MLP neurons of a small language model. Each row is named by its layer, matrix (up: input weights) and neuron, and shows model dimensions 32-127. Each number is 500 + 25 x the weight over its row's rms, rounded and kept within 0 to 999. Numbers have three digits each.
A block is one neuron, or neurons of one layer that tend to fire together. Before each block is what it responds to, as a language model described it from the Wikipedia text at the highest values.

Description: Clause-ending punctuation after phrases
L2.up600:515471536480486550537488458466493496521486496494483453493514516521473506490504499494502514523510515483498504500470476458547482504475513537518494470455532565490484521509527517461550516545517496457483491548505532503480528527453482525513480482500493437453494497458498473544539478499488531488

Description: Proper-name first fragments
L2.up649:460535539526535524535539465544515498538503499480492492501505504546482474508479485502465512508509519491509521487488469491491526482529459545465457531505486521497506498502477505474458471505567496495448515529478512513465481534542477485511537492507536492498483499516538509509526503457483538490

Description: Predicate verb onset
L9.up36:490496496523498449531525489494520493500506480516483549498507508510503462517502485496511502467511465489535514502490485491544490518521517485569472504454546517478516508503507519483508526538466484514496490508531491493504467533509488473495522482490545532529498467523461496499476469516500496507
L9.up87:487472512509529485506532460465533467520498467506500497502514477501478503507497508503481523480489518505485495432453517510538506541422488521535487506473492519501526442483553523512524517478480521470493518476493474509498511513517519488486510491539474513528501456501471461512481536472487454504
L9.up109:475515525509527479451504482504515464566484505495510527504533519508512511525501489532516518459478479502493529492479466513541510493494465499484494452509545477537464536517479484477462521500475504468492509514443477516494531517505487516501502498526508541496517520525508479533495514526451511460
L9.up122:503466511532506545521482541491460483511526486529514542541512522519477489529513490489495512505507482497495502530512541486482548484534518501530472514481503524527517473492504490478456480513503495522507506528491494522535479510496539519492511537492491524485510475480537499512489496481531496504
L9.up196:534437455518497444486453487472525506510500498532543521504548498491506493449490481478481517467483499515507498482525493469518463472546520499482530475464490494534471514504486531514485488537510474563519523517504529502512493495540500498471487482515528528470509487514492467501496531462483466490
L9.up212:531478530504479490523470512483482511477468466536506473533525487467489496484505528458507491451501505453506498510540511530507498476499569495488476480531496522534505497512511507526483531519509468512496473519523507494493499424538517502505470555508512504500460459518503503505481492507504507489
L9.up269:550516483502537485506482450484475482503518500556536506449532472492502483547507492496529494536520504510527495466524516503522489543548490450522505517525513518532477485506485528470506469479499513504490503505487498468453477482480500524531519512520494501487520478411505525476478521514502542503
L9.up270:475537483549534486494485485484482506473521496528543467492523506517503529470538542492525540506500474471511512451476528529516481495498502500516472516483499493506427493472516476483502449535428434522516547499515492570492497478510518495549455448536526522516454470489497488486501496477511479513
L9.up425:490463483498480532521533489466488486504483490490516495488493543509506475484517504510504480505503480564518479508517466502469492503477500471552504506503529485504474485530502530490460504497479495482498511511469461533522547448509528477508485458490494501428498513486499496520532502490474512472
L9.up447:498510476523546518486475497495481520517489477569486470510492483472494492474516508468454510504512499539493489513484451493510537505530520513541483450494528467546500534551481511473470491522488460519486524512435498446512517546487491531529477556515490530511478503469487477498500484483509458479
L9.up541:478503459484520528516481514489521508476514411514520555517514513495498505478498437466495477456502493525496524525498501476486504504485510493509500449514514501492481509472525496519502490502468541457529514520533490496475516484512489474548550493521521505483501491519517516531505498470454460501
L9.up562:510518491526505506519478532503540482519464513491530503501507527507527485480479518454516480455504522476503487500477541477502525487527536509468536472494507509516552466531510529488511485488490527533494507538495437490500463540528501475512527509480460486521498521451461486542484469470504471498
L9.up588:473509491510438493495536473516492488517481517517455497516527494496488557450537508491493491479497458535523521515504494503482545527504464523473460530524510491525511462454496480504503452500470526524507499534502534457492501464533467480501512463483502507526482486482540481514526501491467473473
L9.up789:518497532490508465510466468555494509514481478490515470507543469462494502486510470469524510450497477467538477477455479488544495478450546536488462484512440509496456506511519499464475488503494527532462528505463493488481472494516536527523459523492514465486479457496518489496456486472480480501
L9.up912:504485479484480498489507480494529484475477512529463496523524520446465475479511470496482528507482512465535531484553501503530497520490537551479521471517483500514545553468499501490494514502491465465506495490489532532509535510516492485518489501530469526478523471475491499525538538494547481465
L9.up959:510468495465498510481475494530500498535495505557473503513537545454489506458469486516497524498498483513497508509490485484474552540543509488542485519452515518524504499513466489431489503542520496482486484489492532488528430475488505506479498488516526492520504488512485484459467523479467428518

Description: Adjective endings before nouns
L9.up8:470525465514524480500498543488537510497463540517488519491459521453474513537481521469503518480492522481513446474508466518534497501477501473518529526532499538446493506501536478499484510499478543447535532509507480516515513492510467470495487531543532485463498490508494489522509476477504525499
L9.up52:530473498516442473491510470487529509496501508532513521498505435509527502522497507505517512439515527507484493477408496506520490504506452519494499477448475554517501496561468518481487505507524532477484524534495516491499515499495476497457500475468528515499479476509461531537459470523515500485
L9.up130:501461472490537499499512489514547499491542498557472470513471504510493500519467492478512516543502539462494475506453482479503493517510474475508506494454513531489544529509512488465475520517548516487509506492498469493500549475454471493459522506532520497489488490487485519536518484532518508500
L9.up191:519535463481479552506501505480496515470499523508497526499516471512468488545516511513514503457486536467473480469482494493483478531534482486513466517484519466516484479450529462521518526534528534449473512466469519505551525492480499504533505506538499493492501500475482519528525502527481531506
L9.up217:463515435525506481487523492505536516478514527544480497500503457480520508533493479509484533501511510477467514474519535471515453513523462475503540536464510514461505529487473523482494536496542497508478521513493475480511511469466501539465489480493487516501521513490486481512525482510536497467
L9.up227:455525487524470488484494487472497473485512506530496503529470494511527517492500485514520494466495499541501493578509491481503529513486517522512505515506479508423506520465495480523500510496533516517511512544473487529506517479506483486511480485511473488497514482501491512503481515531488485502
L9.up328:501536493492488492497502517461530527536495516539527478518516456495473472509488522499481512490505536481521524507507538469512464474490470496540487548494524478525537548505518493506496492474505498512520508548468522465525481462463523490511495509473497544477505512521497518523522485483516507504
L9.up336:505484451488532536465546485477521549488480530543521514493454495481496532531494450485528531484545483508530523506476530491513482501477524489487448486509537507526463528506485454483482506495505547491513510506469473521467510538477477472514522492491536494501490482506473529513487528505509510472
L9.up457:487509471505520483491478468490529495489492504519512507503502491504516464498469506492519500485457513508488497498479432491534500524473463505519526532513468507497501531486555499454421501519506537546531493519545444496501462543523508483496477549458541499471492499490577499513535507487534509544
L9.up477:479523493460500507524503498506473509483503475525480547499505526497514466516465498563542543459490482531512504544468505513523511534467484474508517465472496512520485545495496470508524474487518471467504530519465501512496515472483512521452504500549498498461505494477464518497510522506483540516
L9.up543:552548500490511476516477496503496513472481531490478470524532514492476511545518545490489445507500486547494502509538512508560505506459465461489503502461502534458499517482514492483523534503465543495534494515523498508478489456499495482494483465527525500498499461500508517503477484483492548523
L9.up600:480471440539525529476491472497533520512541482522502514486497493500466484501464482508516532502540524513500517477482462462517498487477502500528508513510501519488489542504484515452520465523528474456511528485468514529510507467508481512498504498542495521475493485490498484508503524492545524523
L9.up713:488506455502471512481544483528521469498492537497464464526528475485526487481511568500510524493506514496494516483456527497492508517494457489530530519514477511548502470473503496495504464506488496498571536543491520509482491493483485497502484525499544522498519520485453581522497463477521468472
L9.up742:502504491478487486505522491471493478486482537529517485529516499472465462517508508507535548497481461465483499502485504471514488553494484441534489499493526515485518549471452464524498501538511565533491540502499479499502487491526473514428477522510515528503511474514478492520496470493495506475
L9.up750:481476487452510543499519453477468521486528473566515499522464493508488502490496492527496480481482529510473488434504469521524470477453498491502506496509537495480488542510510550527501489509532527471511498537537483476485491521510501494512531502545545524521474478497504544509461451459501498475
L9.up768:502489510500475473514535501528520498497543510536475503528500497530498537493501489466512480462505514497473491537478512498468518485487535518505453513483468566507473545554494440461498513487534520468520527522513516531468532483508486474474503500476523514512485481498516501516507509535568470488

Description: Proper-noun suffix completions
L4.up292:519502489531486507556472484470513518514537490505520503458456515485503483519510492511481467459448462459473460575491503485505549544523482507522496482495522512466508533456477469468474495520483523515520492502486518507496508487525487509548452497532484528476476526472534520512497523479487527544
L4.up647:502454513520517503529487475450500440490521522512518531509471502491495507511463537494515513479474545508491495554478530512514501572534512527493528497502468541534496535515503511491493527536513488495485515529463502524469539440464476503478469505524505517521506529481498525503505486540521520500
L4.up918:503499475521530513523524493486511497521484482504537493496505504473487512504522520443483483452467502481487490507543534500501539515484522504437518499518495499499489474486530504464519511577495508469538516487522482478455493502486517488485469464505541512521555518494497460506512502514488477471
L4.up946:516499523526502528540454464465469516468495502521489497482484507472545489485492521477496507505507491447476512519476510497523511492495490551472519498508510502488505515528540527499501526566512465508501460528526548484496495464511531513474499435505534494503510502521486488511449506490495530495

Description: Forms of "to be"
L2.up49:505466495512501489503453526489504466527548489517521507468538483480514489510509496535524482477505533436483481490460446505509488524506508464512442540486470538524448501532549531520491467513501515507519491517544502492514483512491521533500483502476526495509494481468512499457480501501478504524

Description: After-name token
L4.up16:519467495490518503489518510485474481488493466531525513488454501470469497442450523507491501463464559512503501475526512537485499565508531475510465522507501517515483473512510510511517512483520509500476481509439469530506526517478446508515501508518467528484504493484511497484521498495462433516
L4.up603:515495493479501483559529505498511498543473504477450503455479508458497516490488509524523462512474496496540535524527470511484465525475499528498508526491512468455506470468436473485512538535440556487486465548498477492500521494528491484488501539487492500451484481511445519493538480510500497487
L4.up781:524506484529502474491494537505483506531503564504511479476478559480503525522501504492474466519465521546519489507503510485517512537515537550484492483504518532523530528464523461439489502508474499536482500510487487554491525504561502513504500490455486517478483521517522469476486529497485493481
L4.up978:501472495520483536507486460479482468508476495539492492461492475498493503473487506499474510522494511507496499505523523472488525582503530526490509491466548472471534486500497495458495519546471492480503501493532481530512490506527472484523484465489494522508519497436501528480543538502494491506

Description: Biographical clause-ending punctuation
L9.up22:504493474459492488480509536477526528505446483495501511508466463519528536502527492507477487465506552500503482485464512537478487487477481532529512478472490520531505456492496460484496443491518483485517499522503460486507536477466489552477499463503526468510504509501492492512493456520508520504
L9.up92:488489482502478500473552495528522525523500466506503495529517490493527536480500453494472494487512481479513498490513501521522508514545488521489479496507482593510528480485475494518521475520460500491482543482457493506464480495550528520483503548492512482530506471465539485526497528511500524449
L9.up303:497486489503483531509472499515483514513509462489464457499514492506499470510527550486487500505504500506558478440499521529531515486495516508499534506492539524466482472530475488489483477503447450538554476524494510505503452486512505483464514442518519455520516492504530496527531519479474483516
L9.up360:477528482469466499498509518487525497505516553512504488499491495504496525504521482477522501496469560512461473451444479490515521532518507516468530520479472532498489502503502488512539455512498543509465503447522526486466502454507535533486516516512498501484512475496499485510469475542463494487
L9.up401:538489471470473492466456497483524526540490516503506512478501498512470506511520504479490498491500551554521489473514473513449466509543496464450458537469483475488508493501511518494514473501496471512465527493505504502470483525518509498502544515539559524535523469484505458499472523490541523491
L9.up450:505512467554576453432521525528501523491464518498506486479498500519507480498527531492514457509516472475487531494501477517449494505521544517507476500461496520495492467502484465458477504497524490536510511498502463520518486493507457478478490528506505444503499485515497472513516527522493466487
L9.up527:493528517464491490491535492492529546467510516458524490461522512517460520441518525491489494496493538489541486513502493477498441487489528490512483503503486497541546491483527518463557473500481538478484528486525507471516488525523472507490471537480513499533505512464495487506456459499476527517
L9.up615:508506499525536511496500526494511569482538510477521484527543481533536515489552502477539491463460527497502498474504502490513519504510500522470473512458495502504463514497544522490511498520510480526485502514457505509483496483495504527454527495501512493479547467479497462553500508496523509509
L9.up616:464469507501502523471464533475474523520517551532497480480472458534503521462485466526510549505538537508535511517478466495503513512511492496507532485505494523539518462464517445553493529460450464532492505506500503509539516506478468443486511489511493489512507455461531511510516496477516483510
L9.up689:492444490506500501537490505504560504487511495479527468534488511476463538533545513493482481539471530493536483511496475496484470511534465518530524528482495489504510507486506494523499508519496499538436480487484469505528477501527504495471519494517499503534536444503504500498513502504487476522
L9.up760:474561477492477521483519538462502526515499525544500486507496515531523504530542534495509500466480520543528467465480503516470473485494471476545514501475504494521493455537483513459470525515520479483521503544494484485498489501505494517474531436573505517496497494486489490481481516510470490506
L9.up803:492491473513515491506477511524526506543487463511494495504522487487496493516517509485458506482490540536500473494510506486494503499525514549479540471499488533488526501518484451516489458502511546487508501524512502542505481485515519463498482489529482481526499507495521466518538509499494516483
L9.up829:466481472475532513485495513477452537485489508506511461539479491542543557477487491477517512460467551479483468471515469495455504510490496514540494520481504503516474515483493517481477501492473492515512514518459495477468495531528494532490479483517511457505510480522502512515493511453526479535
L9.up831:487486493461471524457491517473519471497495482510515411487471500524504514506550518516491544485433493489523497499472453497486478520498515495516492526480491565513469469519442516525507488543533457498451478505487526516464497507490487513488510507554488507522509515530540521538529482517509481499
L9.up969:466530509495470507510481515458463524518489490505491459472443497528484501450502470521543491507505518502470486487502492484491535523520508500498523565460473427518528467491503486511540504498514520487503484489466543499569450530522539505504511510485501510482496460524514517504497510488483519460
L9.up986:487487485526499522491498455510497494551486498522522504508513526522514545511513486497554501517505476421519534479483523496519497482476534499522506496489463528509538490493495491495517478488499498461530508524511497510492529529479547499440526525462479484500493463545476495512501508484502502500

Description: Day numbers in dates
L4.up34:508465480509459527539490539498556494531492529482530503468505492524461447481522498538496490505469487467519478509523543501527487491497492462545511491512509497523521510474522493516561544521499499511464525489461527550481490484486518512479500513524487474464483517519471515483515479503542529464
L4.up170:505490505513507509487475503488498514549502487537502477488473515517507534509490474522510499511493531529523469509504529462486491506530500490481564510558531474534499518464506518427510515524492481504485504557523490473481509513481486520456502542532518425432443559535504520491470511467546504485
L4.up330:502485533491446514483508516520529528499501543508519507528470511483523542529497493504533477501518478501495506500503538465456501496438538472463458544519505512508536482497510579472501501488532540503500521508492508511479489497494545476500502486539544421521477466503500498488503536493501495512
L4.up358:528484496498553517488521498499523505511490514479517497481527526516538472467477463489513492521479504488477487513465513496470481536525490487528484532515482561488506532513490469509513505467571473541519449478485517498519518521523467452522443510503492517523458479511499508518498543502491473496

Description: Clause-linking prepositions
L2.up493:512503545467472524498489466456499515472471527506502499528526510485515525492506534453427522505528503512474480513525510510439504532498467442505487475463475463509496507522470506538523514523491506522464523487484469545514533509497504508498513541455509486515522479487518493475475511438428510493

Description: Sentence-ending periods
L4.up55:485465508512531532488477475476521539499515568517497486482464487500505447487486541443470474485483524486475530478512490479516539497496512522511495445489540488505503467478501532457526483544538502478480517521524511491518501511493517531494509517526478531489499494447532495508486496452438483482
L4.up488:499519482493487480509476491528516503502511450513502423481465516503562464546522512470481459529446473471495488507478508502481521492513461505496502474513561472514517513480462476507498546510513490517478528517489478474492560495501548527490533515454490484556517519475497464502507491493513508498
L4.up518:518518503580496524468456474534510521525472508536516461510503520552512498538525486442482512491480503491496512502534531487533506508507544505495490531478456487495512515489484486493474538507518482510484509509502542514437515513517494473496504505497504470525514492507508482467467520454507507525
L4.up756:530478503498443501526502479548518504480467494495477506500508514498520502483512533498450468501477518457451479491542482479486514495552532500452515545493506504496476495496495540459474502537533510501493490479476491505484540507474522480486478543468509502500502536477494484555498536522513491540

Description: Adverb slot after "was"
L4.up238:510486460512480513537497460457524506502511521473523519525528496467517515517531504498480503489531499478504531516503448475477474509550510510502492467488527493507483509480503502510505502479441461532468494494517500531452495507517528471498503508521516492455464488451505499570492513450496458516
L4.up661:485437516549517487533493522504501502495481485496497487517498510490468529521488508489493504488467455525449484523513476474539486471543498534536520467462551515470493491490505545495503533541482456546526519502466500531499506520508510490545489541499500489483512501484522449517518504485470469494
L4.up728:455487487489480503517519507497510526511507518490506511449553502452476552499494483492504467471529542477475482531492475508508499478502522487459470469487527474523498487507511466467497503506485499516513507528479505485504502523526473483484479499508481540518516507519524453468499459499506478483
L4.up885:502535462477483505515474530494571500487525506475483546506522532525450506508446485527457506516509481551509472501549504505466476528521519501526476502501478471488492496468551493532536499521480472493469520563499460538526493531475513501517477507524509490431518498510499461534512551480517529474

Description: Surname first fragment
L9.up176:492481500554511534487479486469508497482512545533458468484473517511509477540507495511524525508507550477522519470516504503531504546517473502516526503506494487458498484493540486518516525493495468516494505509494485459485487556461526465470533477504546534506491491531553508447502487489483486497
L9.up192:493491511501504484523494520470494507467532486499535516467472509498506484494531502495479518466507527491489439484534473456541506489479445528519516484549501491496517492463523486527491476498511485564541493529524516447468509495498524505514524477519430539493478509458494512500518521506486447539
L9.up364:440493463466496477509503505453499494465547508499503528475545482532470512522495492483503524518468540502511540503488514520511558472481488542494451483481492498530488501547443447502514486474476481494466466479460474503489490507503511465465492515516478531499493470539502516473509493526509543504
L9.up382:486483508484502515497504515501486544497481524497479466548494542550495454488532479462526532473479550471495486522525525481483541507537513500516499542475487538495454475452535513499480519527543506536499485495475489502524476507442507496500495492539449485491454509497516536487498497532488519512
L9.up398:502490495513494487523471524483530500482462468510534483484507497537478509513493477475478533518494529505498477501457483463469488488478501562498507493499499496487520493488543478503501492485474509554449530529496474498512488497464501451521522509528480556521470494473548525489498515492457502473
L9.up433:490514448457511526519544513483492523490506473494510478453485466537472462504523460483468481506514529510470489532469504499512532471491493508503505507525506505464468487472488500530458497415522455501456485507488487465490488534542470475502504535546533512487502494528510528543474479524473543501
L9.up510:517476481520517526539488479472474517489436501511487467524534473505469479512501427516462497481559540472513470498534507495501545540487513514530467487508559483477472490524468489509537515525519492532536497500450496490506512464505502462506525510542522510513461514500469548515513520508489490519
L9.up611:521465483510483515504525536481473466472516479494487483523500566523522499521487492479520469469448488490520514500433534490498483518486510491527483547492504555502509485496531494496491477556509498477483506501490489486501511514544469477467484536519501512498512496548467492497489529482484444503
L9.up629:505495495501496488493508492489488542469482510493500492488495553561505529496497508499458522517448550529558519475482550499527470484506459489475476524496493503531498479494522494519503450529505511513505451484535550507528503481491505483488554504523503483514528524525506497493489472519479514506
L9.up728:536425502507485454478515522488500463471553506466501541487459530508541480561482522513482519496461496467470515439532486491495513522520539540548533547500514485503503510488493478462491471502527542542485461505507483535488481474492504521504494479506497493481523494512494490481526504484474455473
L9.up809:501481469524519513475494511532489500484489497527493506438506518477492477524489542505520510488528503502508468467492476493527533516493455519504493483517502510491505494479509492544496477500488518534498508551523455477462469494514505500498511480509467487533499490501502508503522487517484500495
L9.up857:479489516503505557523464562529482524483487516494492474460527470555484528516558469517519525518494498531523518488482532485510512498542464519503506491455483441540492477474497534535550517515490483463496541518485476505490471531511506489492480509495520521479516487494512540557540471508498482497
L9.up925:486474489531492536468512480528490499482528516523508458455450507507507470494529449534497482479477507452480495511479486491506490505487490483459534521478526461486477542475478482506479500542542480475508444532473484489535470496544490490507490515518507527503445490544541535492529486491531499501
L9.up926:478531510478519486512463533478507473482508499551499482491544516491533492495508523477470506488528489499496468484534499493498502500486447492526492497540479537530477487488495499521497474513517454517471496539496435486497495485532526513520500495497425520521490509518492509510476497550483536507
L9.up927:502483496512506470505552547502496496445506476519516525474484509522459487545512534509495520497517467525576495453493466489495515522515521470507471536492509507498491465473519524499483512513489502537486511525505486532500494543502466481519547456471537469505536501547476505478480503540485559514
L9.up984:491451495518477471500495500497466500475486486522551554482461505491502459525493515570491459493525497507525525501513502494508528480509519514523518509547503511514491517447505506486494514482513524542485511481471491493531491488518466494505535492504534499517507504502469493463505469514557509539

Description: Clause-opening framing points
L9.up106:495470549459508485469514481505513553459504503517522498506527540549471504505500522466490490534528494473566560494481473462459467474519494524489498474517491504523508535487526495504492492541543510542501540503506492480481507487491515518466523501502481500497512471466474490487482501492479516499
L9.up201:487496507499513536493504523516513509444473476487511472525532499510476530503499520507495446540474530530502490475530511490499460523541498528528525484474442511464483480496523469481529436527446506492463527510551506490500525478498516491480498532520472498565520489472522462521528519493481490502
L9.up260:500465493478486504475506473495531499483505542505479503539515524527505535449558548497481492501517516494481509484451479550492506516500499497506483517461458464545502461491458502477550488541522480458498518520514499512498498450507512472476449511473519522510511469568528499480480475499517522522
L9.up330:493518505473462458478500500525483536470533478532560514515470515464527471469494549484499512512493495477519533495523462474489505471480538511506532514498467477479495522470466466499502524481463560463509532457519511495489466526473496492475468498490505494498499461504437495499492512487495500480
L9.up384:521507506521466482509472511522489496491499525537528510534465463509478518469508505479490478475514491506504497489502534510512489477534494468497487496527485512494516517521474527503441511550494571528479534525504481517500527540412515483454500488510496528540475461451517507499508505479526515492
L9.up473:472473502520503541490459524465510542501447525484525477482517469522504532523471500502507499472499483496477456506485490491497546497506470476505526451497449503513459513483439544501497507513486529514509500507467506504515484497485478495482486519533524479490473511571474501481449504424460475496
L9.up604:498497467494489525471518486493493519449558491499479466463505494527513510467528488513525519495527499477531497446485487495520510496507562516531461535491537494512482527494517554465501441493512505474493458452493544529526480509465490461535513512533514483516510516463481489519491478513461465508
L9.up613:508499481475507465502510501513515546498519501494507534473481510522504483474533531487510488486545507474541532480516476482510521485551492504488506515505508513524470474450490537469512490488481503455467497523438529505491515519448487500527496511494496454528520548456517480482481525492540524492
L9.up637:493494520496506487469518480508474512489505530538471472532511506521460501459470510503529526468472476475532546527519487479533515482479521506507508541517535462483507524474495517465513503515478555513572511476493479504505556499479480480492544469514537521517517472493539506482509488499510497489
L9.up640:504543485483512490461480495491468508457537511497521484489475477518451481489509515506502485555519484525542500492478506502461489500546527511559495511540493489472457542509480518479533527499504506485492479485467490506516509492453539512512470504505527523493547484516462536492476532512475478490
L9.up729:489520499461536494473475458465493479490476492519549444554501487521455455511503480538513475543452518497508483483490483484542495516544434550529494499442505511536567501503510531482499513502522585480505515512501507476506512486520514503486475477528549519487532522524504498487543512508461493481
L9.up772:529513468467513508490527475524526462495533524499484517510511504536455492463478537506542506537539493507527513527531497465520471509506498535489504517499487504467485493449462534466521460484489558523472553456513499502491498549472452537501512506482511529553494508507489493480507528512512467532
L9.up895:543481508508520520472473478520495502519527511512473491508494506502492491485500520485494506520503511509505509510479507455495560510509493490493524527504529504559473492510504489532518515502508508468507466518509499516490504479506518487526473495512482538485519510534530509481496498504532467493
L9.up910:462507477528535507473487506520500495542477481513510478507535497491458447544513491496499535510509491510502497483423492461481518469450508513492514560477521507538487552527500520513489507491493524485514504500520496522458530518456519478475503484512496514491514493516511495472493492485512467516
L9.up965:473512508471487486509480507524498454549442500507524478522491546495499530520465501514514490482519497502507510499535503533490498498522488468530524484514489497532511489471511463461487470527487567532528506452482471482458540513508524509482527474515526492529522513525482482486522527507483537488
L9.up990:500492500529525525503485530465476492524483466503515483499516480505507488485508536498498539473489502499508481492506508527492483516487459485507502473508516554535493511463465484538476457469490473530517421530511515494495523458524482495475490512520525488533537523528515482489516535555505481506

Description: Preposition in before places/dates
L2.up486:501528508479488476470474532474471483516479534506544540506516543517495498496470498480493476519488459505477467519501481532504503506528525518476537494534506517560488510485501544523535481466462505506509468484497534506531493513499535505532529500525525473441536483462518519436540509508486499494

Description: Adjective-forming suffix endings
L2.up273:504513484489467496498534544479504514530490529492518527530490539515494473496483487504515535496500485489511506528525493513514474518511448501509472477537499512491480506452507541540531530526523531489480539470462525510467498520499486462471528448486495468516481491508523517484467524492508501499